Part of a small language model's weights: MLP 2560 SwiGLU, no biases in attention or MLP.
MLP neurons of a small language model. Each row is named by its layer, matrix (gate and up: input weights; down: output weights) and neuron, and shows model dimensions 48-239. Each number is 500 + 25 x the weight over its row's rms, rounded and kept within 0 to 999. Numbers have three digits each. A neuron's up and down rows have the sign that makes its largest values positive.
Before each neuron's rows, "fires on" lists the tokens most often at its 100 highest values on Wikipedia text that the model never trained on.

fires on: " on", " On", " —", "On", " –", " to"
L2.gate284:514515510529493536529472466479477491486499491471502530496524488502511518468484483486485498530540496519522487497527486475490499461534487491516515494477534497494471478470514496480498480491472536531500469501482493466537549504509507517499470488514478491493499498485478520514478543504542494485528484493483520521503475496532484473479461441510512452537495546454488453505506497522485513532500512497488511500459495489477484477537491441499553484479469489454510499483494525517531493554488473478456524504489481526500475508503497517503526493504482528464469488508523492509549504512462509521
L2.up284:524461482526514494460504529510480512539520511518531473493458543499515545454505451468515498483460488484507522500491547562519487476521452480506456464498537536480498519502517441499484501524490529502509462510464512481485509502478528495507530501481518539485503500510516499507455574515480504477527466492478500471496509474498471552527452509502514505529507533510505462473494536476486493517486568523519520496480484476536472464507486500494500440513550517511480498518514467513501485540518532524522493458495449525504494539486505543501450494489463508527498501517493548486522513512492455501
L2.down284:508466496513494549529429497486496503487512525484520496496525454531536518473485497495502497534519482497454434459452510501454541472499515570507508537477513528498521508514486502486504523476507494485501488475448476452504472523485466525511450483526498551467548534468421446508508556482532526477538448518491506456501521508467515508458459503532501480519439482454490455489475493526500481501460511472456477496481513487505464438517563494493511507496491507446493492496513537546542511545535493523539521512440524491510493470512463479500516516506494493447474457521531525501461514527487523460

fires on: " and", ",", "H"
L2.gate698:527554493512520503526506526480470486493510496503484486495532518467505528498517563501464541506541464477487446495516465491507542512495526509521482491473510451476496493542504469489503501485489494505463533447491494551505484497475527506481503455526459489530483519489524480517477525455471486550525462513468478490508481490498486483460520529523460498504479557483488502484534478480538484494470504490496513441498549508508532501520505516487463551486505494538554509521482478497523499474536515431431507470514458499502544530488539510519443502477481469522509501449506509452527502503480495493
L2.up698:525488535520497494501495541523478555510539474509482472542549480517477482518487532493468458516487505452497529517479535535531500496537488474523479465470459520455527466494512496545507475491515481521502498512476517504541514508449503543508518530518493447497535512535470478530489492500508508519525492443514502496483507478515518460519482466549526481477513555455497478520511500513526513432500506543469489516485522509478483489478515431531518453530490513537477454482500466472565486506521489478478500493534560496485514512510521484510506542519516520465492528502498427496469529497446513507
L2.down698:557504510528483509494555507518570460478487528518527508505515526510530494477450455504505485488523490526503502488501507478493520483511506487500474540506541497536430514548504568465490498488461490482492491471520496499502481516506504561546479515469517493540497498499470511445562497520467508457512533525473515542531471559513531481465464512504525510536530453505523533474492495490518522543479482456484513537444511526490510496489484476522527550508528517469541549491460484513511489524445520508489479527481527498525503520525470520490498497538479492540504479525498516494515472519531493506

fires on: " and", " to", " or", ".", " –"
L2.gate2027:474484511503534468490499489505470470490501505476475537469535517515523459500486523495504473477540510441465503480527504533492544528496500498455477505527470492474471479548504515491491499524517514540498528486494541503518523500513503509528480501539484489507433474496541474484466511506508518551493504507509505473513534458474517566491497504496459507492468483522529454457465506509516573535498543476520580505516509499503546510506506505500537480514476521481496521500503471489523508505499452500532535503515504526490468527526494519465437498475441534563474487496499537505502520502469471497
L2.up2027:493463458459468526524460508544499485500443492515492487500483525486477510525515465492463525495488453459507517528539504480477535454472474528466519523554453488512476477533499491518493523526493504493512469509524486487482498487509473466471482555539480506518500495451520495482542491467481496469521501470541492491493474461517494537473482477536490520479511542439542519546515499538455507546470479491494506458536538544525534490550498521469553484473471504514530513474560488508522530510492544483537483529499512459511476527492521524497502485454528491523530505445476492492479495515514482513
L2.down2027:461492488488526454514520467470534477528489511479462521435531518509528544493489535491504505511506552495517489491481478543503489481546497480517483486524486528466473529483503533496501498469548489518440498490546487513490472513466469549508502484489465503486456469534527463515499519466510485558476514504489487509484505496490515490552460494482555467521443478506499478525536510521498466498498507522494509469480489524556491489506477483512490514504542495453486446491494538493493524503523558477451510465517524478528449496534534512483511504471550508498494450499482506531495537485461503498

fires on: "as", "ad", "ano", "act", "ading"
L2.gate425:474559489457504514504492494500481488499510465559508496482499511460467486508539510506451525460501520494534518523506513489493523524524461525509532486489512485527502489480519492558507483476501475477514485489517497457520580468551500508469497482477533474506490525500491485548517562478487487469449521515541525522469497497480506508499474504546541513475449494516492501493475519530481495484538546497500548510479469528505501480527496513496494499520527561498518488471495501490505450500481468482516517514561501522483534486485472476499493507479471486450529489501495541536522492509471496499
L2.up425:509501510547498499553512554525479523480448454459506461512545516522468492496481544435471508483451492492522532450465478482511461486493470539518510523494513497488522517461486483496535485533468470528508467480505525489520546497497460442503576482509519462495475474493470496516471481533510549531511500538507487474510500544518517460523490510489487486480511487512544530493493510498489499493514491506473507510514480492535487481479481472494504502514499504539514481464548522511535475498499496554480495511528501522504515496503474558517527501543506483527558477519486527518526517533469431503
L2.down425:480510478482507487503496468498514493501506489532501468533482492514511513526522494527432498484493508513511472495510445474515498484450499505496487484505534499510484518489478493552472490549482494486501507513543511462459487499501502513515461517514476508495527491495507490502523444509513500487501532476469464522468486518470530500509489489510517501543468535502498514486496469476490474483523493525452504541492444487476452513479521516460475492525510505472505527507493544492472500515484495540527518476443515550490459498512500476483461509506489538454527455533481494491503513496535496508

fires on: "s", "m", " were", "is", "ens", "as"
L2.gate2209:523486507528446435530494501478441477478460512521482431517516540461433559541481539440483510475490553489486528499485513497446493475511537511497549492512470499482509531489550513500506509453449525511493522490482541478489534479496533520509518475480524561496466564473486530495498490489484556520531532492520477524484511485548473494471469508471512508479470501486525447548512520519490523506465515492520490501512476510544537457474487508560533463494556504512500519493483546524484529538533529465517539469506493493488481487504513538506536503468491494527497545493484513512498504544454529502
L2.up2209:511502499519505533524473515502525524483513508500477515502475485514513477517486488455505490545529497498478529507469529472505554486456510502521521509482487452482531482503525457533530500551506468488468476522514521474489507511506490554498470500490476483507493485505523463503485449464493528525467529546491495515439485547498476452485516518498531486450487522507504507535457553486488510474496503536485527509523454533478528493512512487518498528522512476510491481490513543524504489495517500510460526488529482488487456522520537493510520497479452477521508476493537515484479544523535481487
L2.down2209:533497490478540529514489487485481495511537535492534495477527513536475463482546482554538458494509483538448461482515507471494496495493452525521556525527508512441553513530486498516529501503497511516510497506504478515499467490513516501527500509499540453477514461536512514448498518519533497498542450514540527481495525485494538451503500545557493482469498499504513503508536473499469441482496486491490520519506505537490494535517472523518470564514476501493499511457558478494518492537466465520513499494467506539475502516509501490495495508466474532505522506497510479494503480506481497498

fires on: ",", ":"
L2.gate183:484497523522491506537496522508477535460544507524501459494535517434527483503488521517540490560479517492504526484479471497476462523516562479510496492522497457496457518492498507478518430479495490547534503472461473556468539535512490514534482504503507486521525466488480526550514503466508468509521473494472552545473456474469500493507481503499511546485505524469507519432496492484500512553479476468489481488495488488531516488542495519476542511511466475511529495434505499536485500489468553459535449507506503471527501532532495508508458500498496523523480514492492520467497486457498535502
L2.up183:506488477566528446539493526473499489525464503519496489540468490502492514433504505442480493524509494494540470499490508492461534487500490492507507490494504489492484477504520529535475487474466541480506502525542513480520527488531507473483514528538496481462492464493500463505488540496492530532484510525489510495513537484544503507529487485460489489511486479466471520517513480511471507466537513488532489544488522505510503504467476453518503539473501455505465498502458511490487502474512495513510455518520539528488502506510500441505471470472524519494510529524482476482461481498496499490
L2.down183:538501511514531524506531471487488536478492496547513487484533542504540462504481538574467510494530462520487473522497474525522498509485517542490491486501487522482492561449493518537498476542489477533470494479501476528523496511523481476487489507480516466502493513499522467522494528483500489493507448516502488504513444476495527518487554514516476474493513541536529484517451510507506492477496481483490510523446514489486522462510467512511509532494476463475498478490493488511487530515488493507564512489467481500508539516515475520483481474521486516582468517476490550500478517496497547475

fires on: " on", " of", " in", ":", ")."
L2.gate624:492494489522498509480481499495499503499456464493502473506544492465493454467475514500521485495469475529479477498496514454493505473509465516505547473486499508465519521538476492471501509511534492488506486497503482492499493484483509518525495453478562539520514483506504438505489452514489464464488524461497495485489534479508484531496550514475472478551496508488456525476506500485487523522492543501528510532496501496484450500494502481516481494526527473518537450496517442470505515526508512496482530503514454495473470459476481536529533499466540485496494512531550522517499482556460487503
L2.up624:511503485516507516543521537464437457479494479572500512497500463512522500490484524503486500535478489575527509471506504473482542505493468501514499490513536530505497514522507456588519477490518519502505474481543457505532520451497507476453477518512483499481493483435520506474476542480490460524511532500549541530498513544449513466497506504479458455533489491500484457485447518468545483498522524505485525464511492473502483492503481475495511533506465478484510520503481455477470494484527514531474487496524452443522509505487522484548562482526495437518482513455514502485490521507476492507
L2.down624:499501519480496488497475550525470486536467477530463480514500460491480505505525484521470527547497518494515495485470500479472493531504495543527433469474530468505546489552487488513540488476520433539505493473520488474503481541462541515489472488522494476496550525447503542512476469455503431508512487537474491513525506552515531529507458534510452507576488505490499471472475454500510502489501516474496486503502486487482449453506466518502521472497490486464525481508501512506512490490507487462486506505539506498536490505493492486480486521456495499511516522516526468553508497489499487513

fires on: " on", " On"
L2.gate2131:479472510502476478425498486499478494548520512440508521504536495478529531490513500492486493502521512455500489472488534484527472474529450506497492540492467484484505525492502531506492504559475499536505491547505479478506554509492474509489470535513501537490557550532504488508488508514507497482549497513514510512501496465512435458512481470524542515492517511495467508483475496506475525500539474529472519523483513479480494532516482477501504479480529523514523495485491482533510515554513506520487525464487495534522507500475484522527514529467482504509499518491464424469517517524493531501
L2.up2131:483503501499478494494467525548518498569496508480440504517492511476557518500487490485532533494487476510501499508506536449505532477463481504500487492459535489507477462526496484499500511506473526523515516495514535502486496491472510455518500514509484535502528493494468484496497536521517530477519518468458517523478508506525506522506506478492470493485498504458517528516508500491437526494468518525521458544448478471494515498548484450510476492479509541501472492484524499530484492516520508468487492516491492522496537523496505528489523498496457455475473539490481496489545506483512523488
L2.down2131:484490462486484486498487495480463503507505526478500476490508486523523547509493520499462465497534488502469439498469533506499501529463518503481500513516469496481481477566513500497509512472462523479514512478486502519469480493457465497481494489496482501513485483501464524499536540511511533503515461532519511442479531485512525469484501470517466477545502437458470525460531475548531523512506488499461502448482488510474484470558537484549537474505515517510494528543471538502511499500483529519507506543473520507515498450489541500513521507473510488471531486513541516489493472511486458498

fires on: ",", "s", "\",", "ics", "}{", " ("
L2.gate831:462449555516425480518451511480493516551498490481493497469481508469522518486516478466477486511477471496505496502501509464488543496494530505535521537503515503462514535475475542562496468518530522518515508505487503440498481475511526495489491439492522500504451511549539448492460502518528509484536548547515490482467537548527484451499521509511461529428481544453485509540519529465509538506487530555477450501540482487521519491462462544502471540537509457497502524499529482520540549513507479515493473517508472499506544466517522506466464504511504435486485515449517476527469529507451532507
L2.up831:504462475535502491475515517511526540467520500473511481539497492475492527512524514499500475507495494512510502476495546518466505512496501499515542504499475501446505487513518565518483504486529508494513489512490529498508505487516536500541532485495491499546507507512512457488500492429514466518499462488470491502476542527474587509496516527473513540513510540511531517481516504489488448494470482497504493545524509474436453455483514508533478467522489499483511485495493481521520509478537461520517467496498509476512444472502482461499509510488472514442509495556490463497478528488510529496
L2.down831:485482480498481486495520452492531541501518489554511525539509506516526468482469510487491519467490514465494509540515507480503506493547507515477520515477509502481460509547535504474483492531525502481537492493498446517545507495500477491486512546471525511519534509539494559573479477470491498506490463500538488499571486532510480504514473486542529479533490472488470515510463491506531505465505503491520520514528470558518512501505500500474524484458499458479513488499527452550444517488511511514513525512508490501513478526491486474509508526503493513540503491522544536503528495503457441485

fires on: "ow", " High", "ore", "on", "or", " high"
L2.gate1958:470532504558485551468526487458533509499453526483495482482495548471538465495474503493483475495475523509517505522512491525503559498552468500487549529499488528486474495526525472487577511513448518501499529490534513492474540520492506488448471506503481499476487500495510563474479522492517517503500466497539481521481529498481511491437514475498472515492509474452507494510549466517501514509487475528460469542487537519521497520512527503496531504500456481510475497482523501493489497549499445480457485485549527525468515529469500500516430481493485516493483485509482484508492491490472516487
L2.up1958:468503529482500484500537484565499503493492494527480524441495481519488542508475517547493456535478508511489478482513482490461487465448499501502502482542492475454473489505479499518526510508495527529566456493492502477535481471486527540523468500523509459506511536496478514490464494534539517483470552488524528456478498471526546477477512494494505528537493507512538487468512462510512447531542469496497518472517486491490477497521467512514512556520503443487485539499573509508504467534504569473516510525492530497485442528489512519479500474452494483485530426488484483475535469483476504472
L2.down1958:488537512487518473486506475561496500496490503507503507486524520491565539542495498471488479525517490540491480489503484482500497505475495514483459513505462509503536456491534437500488494486481510494492485502502467485492525501518471514533501541484448460437495487498476479547507481517507503475480508513487473550467458483519500562505538499527525517540528497472505519481533545465506481507505478491523475466555435510508545468507480492498515539561547503438488491529536531514443506535484476510494483507506482492495524471565474490470518507494476524501512464523502499516514490493484462490

fires on: "d", " Title", "DC"
L2.gate2413:542513494481512473477509464475536492555522468489482486491505513507521493497489536488477499509476518523517469482515424530514494550546481505462507497529544483490498504507495511503486499496498501437469525459513503480468534503534453493513539531517549485502512444530508514505471483527491507516515506491484470517458491513500438516510496528436530506518527484513503525477548497512512480486500503493471501497488520496469524506491492458534529509484495512488530477568480492455556483524500527517512488524497483540460499501473519488527481524443514515496540482527548532495491505564485469496
L2.up2413:482501527504502519504493498477511483518517468506505516503544455500487478519466523490492532512539515511466532449534410501507533470527491465470506534515509502466481495545507495496488486514489472450471540450467501520502535546504486486434521531562467514521508492471476534495506474489511512470515514485468499509483493535494477478500441480487513514532512482501522480486478504490514505540528440522498509558531481511481501546501482454488503494471509459504545517530484493464515498479514513525474450485514484485474562504494531524508476484515483512451490515514556496532484514544532476535
L2.down2413:470518489475501492532485484486520489478509483501481487546465511491533489516480483496505516478497510492501480515499527513525522516498502510492519488537464500475513485530526483492504500482468451518503531516518516511511491491517479476490515493487505474473480539458525534490540513547484452511532504471492488474506490457461468511450509553541535500492507520540511499505508508517476540466467512506542507565447535517485559466488476508500487479512496452515474451484480470481480467466527462495531535506488524492454556491529511485505517510449516470521514504522498544497481545459484488504

fires on: " \"", "or", "ir", " all", " sc"
L2.gate515:463539524498505502505517475513532488534492512464482565477494537489450563497496525490485500496479535481522509500540500505499485502477475514538470500509486482519507535465531463512516479512501466510466485489505521536481505498498517483523522499468497537496502504509476504519507487450530498510503493494557486496461479482507486500475517510499505514486521534557513507532523483496477464478519506489513474495484469577524486467527505514522474516513495532478515466451513477539498516488491527450521450507518564493514531502569533493529517465483474502458453526492498506524544485556521503466
L2.up515:477520506504490480565520510555495532532544498574551553481499505507511536487492511472486508480511529497502508495476486531501523485520508468460509495473511484508533505494479511489534517530519519537545501467526491476538507463503508481474495481490502511477511530448500498499528482480520511508488482519503527487449512495504506527510549514496482495489533532470481508525473509491444466518536525501472533452543507492539501510512500458484496484500508466518465527491519492467552480489483533488467544493482484494488503524517512471474536524500522462516485477513485483471479499529531471496
L2.down515:469494442506510494528468471469492503453502477490506465518465482499472518455508517574532489466475533482471492476498502492501430457480512520437428538489500534533541473477478518480485506479482531511517536482527474516545515482510491516457482513517496525500505480464486500477463503527511486513510499504494522530471488507495503526446526490488518488493493533518486498498470537512479447533537453531474497488455492482478520508538488518516547473519493540521504509488526543512512503486454538505497487500498510543499514560485484507475495523464504503491473540518516458482466510541524522480

fires on: "ar", "a", "aba", " line", "====", "ound"
L2.gate58:478519526526558487547508475483514485539520471548509501515523489487479496466517525483428495493513480473458481509527516484518521538488497487509462475494516481495515498521544504520488524550516509496501555531475478494501480468511493489498488468472479506469486508553494528437536512509520533466454468498468518503475528485553487520502521579475549469504452476484488480475483500473452498481463544488473498450482470462539467520500506507492508435510502465522445464458522483498535497496551506500518546463505500441516511535477499465467471480492481550483506499489508534496507505495506481489
L2.up58:473443470500537518534520502515458468517525483483495504468481523464514509486514516476482465449540488469465506514494523500516496481502475522486525508501475499478514484532488481470494512440481462502504483497509461495517479447502469453527497534512528528505500467478495552545478539513529481461505526514525547488487532506529465513514509487525455548543471524481515459466499476457468510460537489515484472480490494468540508540496483492538536511509482479469455465527505498505565473491531459490468515504515520531472501519515517479452509498493488512469473492473498538512457492487517500497
L2.down58:515533503511512489500470524495486478500531494503507499498493506501526503484475486467497461469487488492550504498501517476523513505478501515491487455467472492507520560508480477517462512480501467489454509481487514494514531442514452492470468526436528517500447490493520507430510505531512501499485487532505479525530508520479492523488499483516490473502517489491502528540502570536456529500503531510494470459531536512449479470558459508494468487456466515504506483507485492539526491504513504510517489488499491496465495512535486503490485480476481479517483489490441517490529496500582486521

fires on: "g", "m", "d", "j", "v", "t"
L2.gate1019:517497513495530480468508486511494473497523490545501493522464503516479496498513490503475510467473489479471467494533505489505503463481515526502508492448500486486522516484503524564465499504476536513489478450500507554481478465498438518475534497484496502481482451502488530489498479511522516517492526467516515483519531478550449517496498427548473467501523518479487501517531514461501484528471450512547494498503506498550548530495533453457448493519521548483517462478516520512467545477534510503490480485461536474513502514467528490516514484516475499486496497448586520489433555518489507499
L2.up1019:539481473461498485528504506503499458497494427478480506498545508499481514507528499511496475473453500486500508473536509468507507511489495462541542480502519472515510478495476481472496487520538504506513515475546524478474488458509472514538516496552517504492491482508494466495494465489483437479468450478569537466515508514527504499502524508477485460515465504458494514524498498519507528477532519516481483503489560473430560497490490479509499515567502507532534440482466519508530541529486510493501462502460513487547471504489538534516539490535504544534556483489512467522506519537514475545
L2.down1019:510478514505481539540510506483510519484493472479487528496548516464498490479518475512439507462472549482484461510536461478538456484497553549516513510552563512520525542506523502442468546474513477470537523505522514529536494536521446489483503522494499480520464489541505491509513517542504488496503519511493506465471449483500456464517499522479513503497512513536522491528504510511526495534463514542492468509505503484488462499505545484517503488512502518531443562510452442502491464510513510537529486479559519478537502521496507521474540485538489501500495477501487496467469499509530506458

fires on: " |", " ", " at", "\n", " as", " on"
L2.gate1127:544473504533490518523471516506496478518467507535450523487487554490490479468490484488471528492520493479504516495495514491523509433503443476488496461536483504530516512517534502511501501471488502491492501504507477511543501513476515472492538484472519494500518519494488512458479519544506519523520453470490474475547502495507522543484479486466507471513461469527552539496525517493498491518503476499461507494524503538475505518535510531514485503523495492521483507511480483475485497488506482508499503530533488514496466493496454510463503492480468515494502509506494500498455510429512477487
L2.up1127:498513514538517497487511516580506462526474439580504530492519482515528477468529498491495501530514479483553500466500460483546528448489490525505472459489514507505473488463487522480497528507469531572484512520463468492505531492453461508488465481531524485466491480528509484530481480511496505519492489500503529488518570518526544515510481470520518481495588466521469561470483504476524526552548510434543553497457518524477471506480480499506449494523516422487484482492475528475463448497520509493507506532457496484520551533535526489530515508516491457534501538556526508523479545503517475530
L2.down1127:511500494507491508505520512528505444518492524536476526527523484483493440501483481492478523514492507522543534509510498551482504497489520507466486493479493482527506517475502535514499483539503502475549513508468499514508527514507490470524505479519496481468486532510494499537504480481479498477497482466469478487488543519485532531500497484527518477487502538522547495453521514485485476505548536472487502468537516536481496548497525544448480508485481448507524493504554511496491452540521524521554556527482526547496481550538500482509453527551514472513525511479496474494553506444547538481

fires on: " –", "-", " on", ":", " Cor"
L2.gate117:490498481496506465449511489520533500539516521495503511493522519504540510494504500473536478537515504555504480504545501490497485477510429455513502482513497519493506511513503523471463499499511534510483499474438537531546522520443482496542529515525536517502501499524522502541489521559521498507538531490483445509451465499559506494532506516484529536517487520472523508516538576502457517516528485514525506545464509497513534494530484460517489489493511510433486478489520484452489467497510467519513508461524512506498488522525499524436528581506505486494487479489524526483497474488535488478
L2.up117:479514551483506516504528496524506473499500546495518480497505487516497507524484499506482506503485471553526497500530525484515476534504505524489472513519499462478448462510472517487496450515467530556500522478507537482496504518533473448481526519516461528528443549486475501549466512534500531487531463488533514494519557496481494498507486484500490515515511503488465487497520474515527485503520530524500498519449506542484512556481536526514470546490500521468527442487489485524488514532454492510498485504416481499504507484465487520525530482495501493481501490531510493500519516486518505478
L2.down117:481507500543517505474468486504466475457516499481519513507536466518482504493469529496531496486493497519457491501532487498476504512493508522510489536517476460487532475562510486503505518489504506492485492506460483526474510489500531514488525512488525534509498452505528488519502537530513479482517495521496483505495474491503519532494514493467486469500478495484475516422490497529540532549527462500492489502513486522478548501525474452524521511505486506493546489503520487493501486520504489581463511493511487510510492464521505498509545554515498504495532463513465462467474506478518481473

fires on: " that", "it", " That", "What", "\n", "if"
L2.gate1328:528523492504491496543526498531503560503479483493526457445461463480436500539469527478500484498497506525469509545471515516488524459537488485509488558519489464475490531520516548522508525517529506491483499513488483486512522501486473499498476492524497495507484530458488483507492474466472484478484463448495515468487491554478521519495522514481533526500533506549490442482493529481510495520513495510525503502512481515521476495475519435532497484494486507475436522480486445529532569476545488507465477563481491501505505511544480537514512494486482553490510518493518516467482503501519485495
L2.up1328:520474542499494511489516505529449527486540466503529454491465477505489504518500489499516502510460539479462494513490505426482511510519497476501468530526494457523469476491508528499533516470504481506467502535504499512474543508513458467482490494551498474478457486489485478530489508453551509543522522496540528490419458497560517495515480478509536517471492495477456489517516480484516528480505481494539510489537525492470497530517536513490493535506462460446518523456504478484500465559526497479546513484490536508509526467512547495504524480507508529571484520534508506552513518510514498494
L2.down1328:491492490478522497503519528478528492524466472510507504481475522504470526465519493466506500477513521479534530459457504510499528498511490543469459525506493546506487507507541513441518514457500548484514482542495515538530508506422505532462515468522500505518496514474531513445544509463478525470462493510457483520516506515507507492480475500487508527510530528551501516502520506475482480486442516512474483462550506487500486459515484494487498452493506528512455525503535489511490463507497498502467474532465496517516519512518507503500487520555495508498473531508506498513534572511455440484

fires on: " on", " in", " at", " about", "ent"
L2.gate568:520543492467495489510531508487508472533493525537490507501506511555520447508502493533504507486497425514534487480493509514480533482518470501444453494497504521517508455528493516508454555484499479467532481504519493477490502512440474528499476524502489497526520520475516501496518505507500493538520547511470525533503491508498488501460487483460521505536493508496462528496500480491477528466507484509470503486467490477545511466513530496502460484514547487504477498526495474475529452461496533498510506511483471461525490479514539487486521497515517483508477513507514495502447487484530489464
L2.up568:541498470490563487522499507517463500509475483563489500471496474500512471483486491528525504518503518514518477481505537477503514549453500551482540511471516555519523502518487492489521487494527490521488509474513550471515461502489502514541471475512489509488450454469537495525483497470512484486529526480482501499526520531483525502537505503536497509482526508517527550469474519482521495551472473502536546415515512540483476552529538459502484544498496489473536527474469489482507508464503511519491475514523541440442516513491467521482510499527500487529521542479505529501483508545503530514
L2.down568:482487518501502490481523512499521500492505464487467510497503505489516479476501470514458517474552507521502520524491488491528546479499520472516505481471494512497500523514469504518487463473469481489475539512486524508530480488450456470505479521472479517529504538485516489554539520479495474498463506474432581549513514479513522499499550533484524503477435527505502503530512471488509461487499481516499486468524496436488481499484447533523508502496480464476534517507467512430491510508517478489536517527507481509533507502510488528521506516512488466498469440508521519563523466499467559536

fires on: "s", "as", " transl", " gener", "a"
L2.gate433:503468480477522482503481534516509485463518522529502491505477522496477515519504510496469534530509556484519485488497540545493513484482517468554534473518506530524487557485502532507501507491488517539479491484537535504521522480494484511506541502529482498472493533498480503506502498521510483492550460536506505515489500509519459463481540512492507505539485508454454496472534560465523533498492520466528499477534503503513535503504485515492477478475472472544477540530502488441475505492551529507484507473524480464531533499499494487447492492512527477524513483485464558539494557503481533493
L2.up433:455488518475474444497464498483508569543500565487524481505498498517489493489505509490480517523527522522467509470455548497511530496457515496488481495495455510481517497540508518489483528479454486522495511476492481506513490485479511543529479534479465502493489511502512496529482518513481490504464499478517510514508510505489478503513476482466492536447493525502522532525449511527500483459461465493548531522486503528512509484467508484497478476473496501500501560522544463480523465525523513487477506501547521503527502483475514520546531514494468502508514522545514504476504519503476458495
L2.down433:510504515500497487496453517462485523491510485524486552499510531510500493522507484498439535509496542527473517499476494538512531470507514501546495496520472476518487505493490501474500527486460562474527481490496505506455491554518515512531548498524471429536474571513522507526497508533532471517489471498495494476515520464532441536529498486483494502470490471436473479499484518463480483440493488450491490466544524503517480479519505497470461472496502479497452514494550520492493520509497501507504487474529496507497481498476516515528482511468467464522475497466487512538484479510508490479

fires on: " from", " by", "au"
L2.gate1510:470509495509459487510493496530487521511500487541487514505475518507500544448495490487498518499509535470535503494498482419514507478512511533461486515450484494516491468501474524478458510499482504500499472513535494528487497536462497470511484474536500496478542489502466496585476505503512509534462527494485472527522473488512502530468492510488489506526514503517521515544514500473471505535505511541494516514512542513505474506517518493505499480483498499503475497483495464509508469472544513492518519500511499512528504465549472499508492527521501512481492506501495497492511494513520504431
L2.up1510:498494482461508507459474465503501529467458509473491515540496478527489511506539456522497487445515499460474480496468521534496455483483479489498462498486495480505505515526512488515480526419493478439536478543550538485466478476542526527438511443529483492507469509493508495499533505496509506469487498506550508508471477506452519490477492451512493490500463524433519474481517501493507472484529508486482494509478518506500532462446516500483513495556475471524498532486458462509491505488507509556458489537487459481536531457516492527504474532486540554482446491498519462464496561502529489500
L2.down1510:543505494481528473533486473510494514477484497517533504489507479470522506507504495511519473505494495518470458550475510486520497512511509523512494547440488509479523513506528502520499504496497546515515508476476489484463540508469521510488534473479458502492517515482504517501502459524498479533517490477492474493542519525552454483497503503507488495456514450517498563481481499477498527472497455439425525515517455524470463515499523518539542516532514488483458522517518500459497467504494524486493548511482521506445427445504499493528520478482538471484522501481516542482466507528510489546

fires on: "b", " his", " down", "s", "sh", "d"
L2.gate1551:541501510507486489504508456505522479493473491495505524493464519462504466511500511487539510525493503525545463479523491530507480505456530499539511548521522465501484532418527500515504475495520480465522494502495514473506495487500523525494562482520482531499492486473538508483488459474477500507502514499478496507495514551488493495506482453464530521449486469489526469509541519495499510506530507477484499510518458525444485477433527520533532489555495477519504555537523476496515416472528465504540533488518487540512520492455492505487505547505504521498508573504522474562489513546517493489
L2.up1551:522443502492466495496474455493465501475506475493491487494443481511520528537526477531508503530478535507516498460499500513497535515511508513475486468478488494469494507529522499519517483479480528522473507514503524468434503534490468502499509457476489520486480478531493553485508497533491521517483536529472509530438483477500479486531523476470526476503514506499468508527535504512452499536467509484467547507473482473512510487470476507534503451494496451551517517554517469482532501481524470505523595463497517518503554497485540516513508516525492472501520525529539530540500485534479491562
L2.down1551:507531504503506511487536536487527495496519457524511532515504530507522555515501534525493492562497473494504496499573500507515515494473504569519470506480485481495485486529539475495472519483504508436504520524481529496491524497541521510497501519436490469493501520491470451475517549525479504484480466496497525480456472518495472463522514486516545488491542515488517506469555468496558524456537524491500518517512522540469521496468437527424511517477463549508471491484473516499466490486495523505484515493481487511485493508525510513483519465499512522519487507530514511475500541449585472567

fires on: " to", " the", " by", ":", " from", "f"
L2.gate904:489529472506488503513511492499503539509478500506526509487527488511449498525523528494484522489517563548503469486491475498482459467505519492503529512503469517530502498527511471504513486505462490503519483510571511518464495472485523498512519475471506521473500454517525504495509481502491546494552509508492459472501496560494482520493519542488532460502476538509534478518493461527460486497514506502510496515480505499511485488515487528533525487525507471492497491508502498504475475503519548489510458508498491502527517477497511532472479457447520514532497487449500471466499506490507503487
L2.up904:506539508494486535546411499516508514469466501508498505514528464471470524526486507508471498492507524510537469516481499501480491489505475513536518496529493515490528487551514485538505528519478517506493453492529448514485489463543485492483512489474478488481548516527472497515478467496505524515473508476475499496492481489484507498495492530486517493437487522507516462532507460534476467499549525460512496448472511517529513466500502505514584507556499498467522520482510489532486428515487498506511492520529467501495491482482502505482506478478518551523512475513505487474522494545496537519
L2.down904:532519545502514492471488471483548554490514476550535543542527494462508527502516508509485515474558509475511537506508485489505506491478467457470535531466486535500469526520503522486514491482486485486492507456484504482475489501491495504482494487468513493472484464455494501506484510558480518459508483484496455437515523449504486494482488522499529521518519471529504490482513452476515481471455495535467445416456498508482498477512486522516547484505494517539488508510506442485479526520480508498489503465450522481509520469483522480525529509554493494496510520540448539469495468537501543501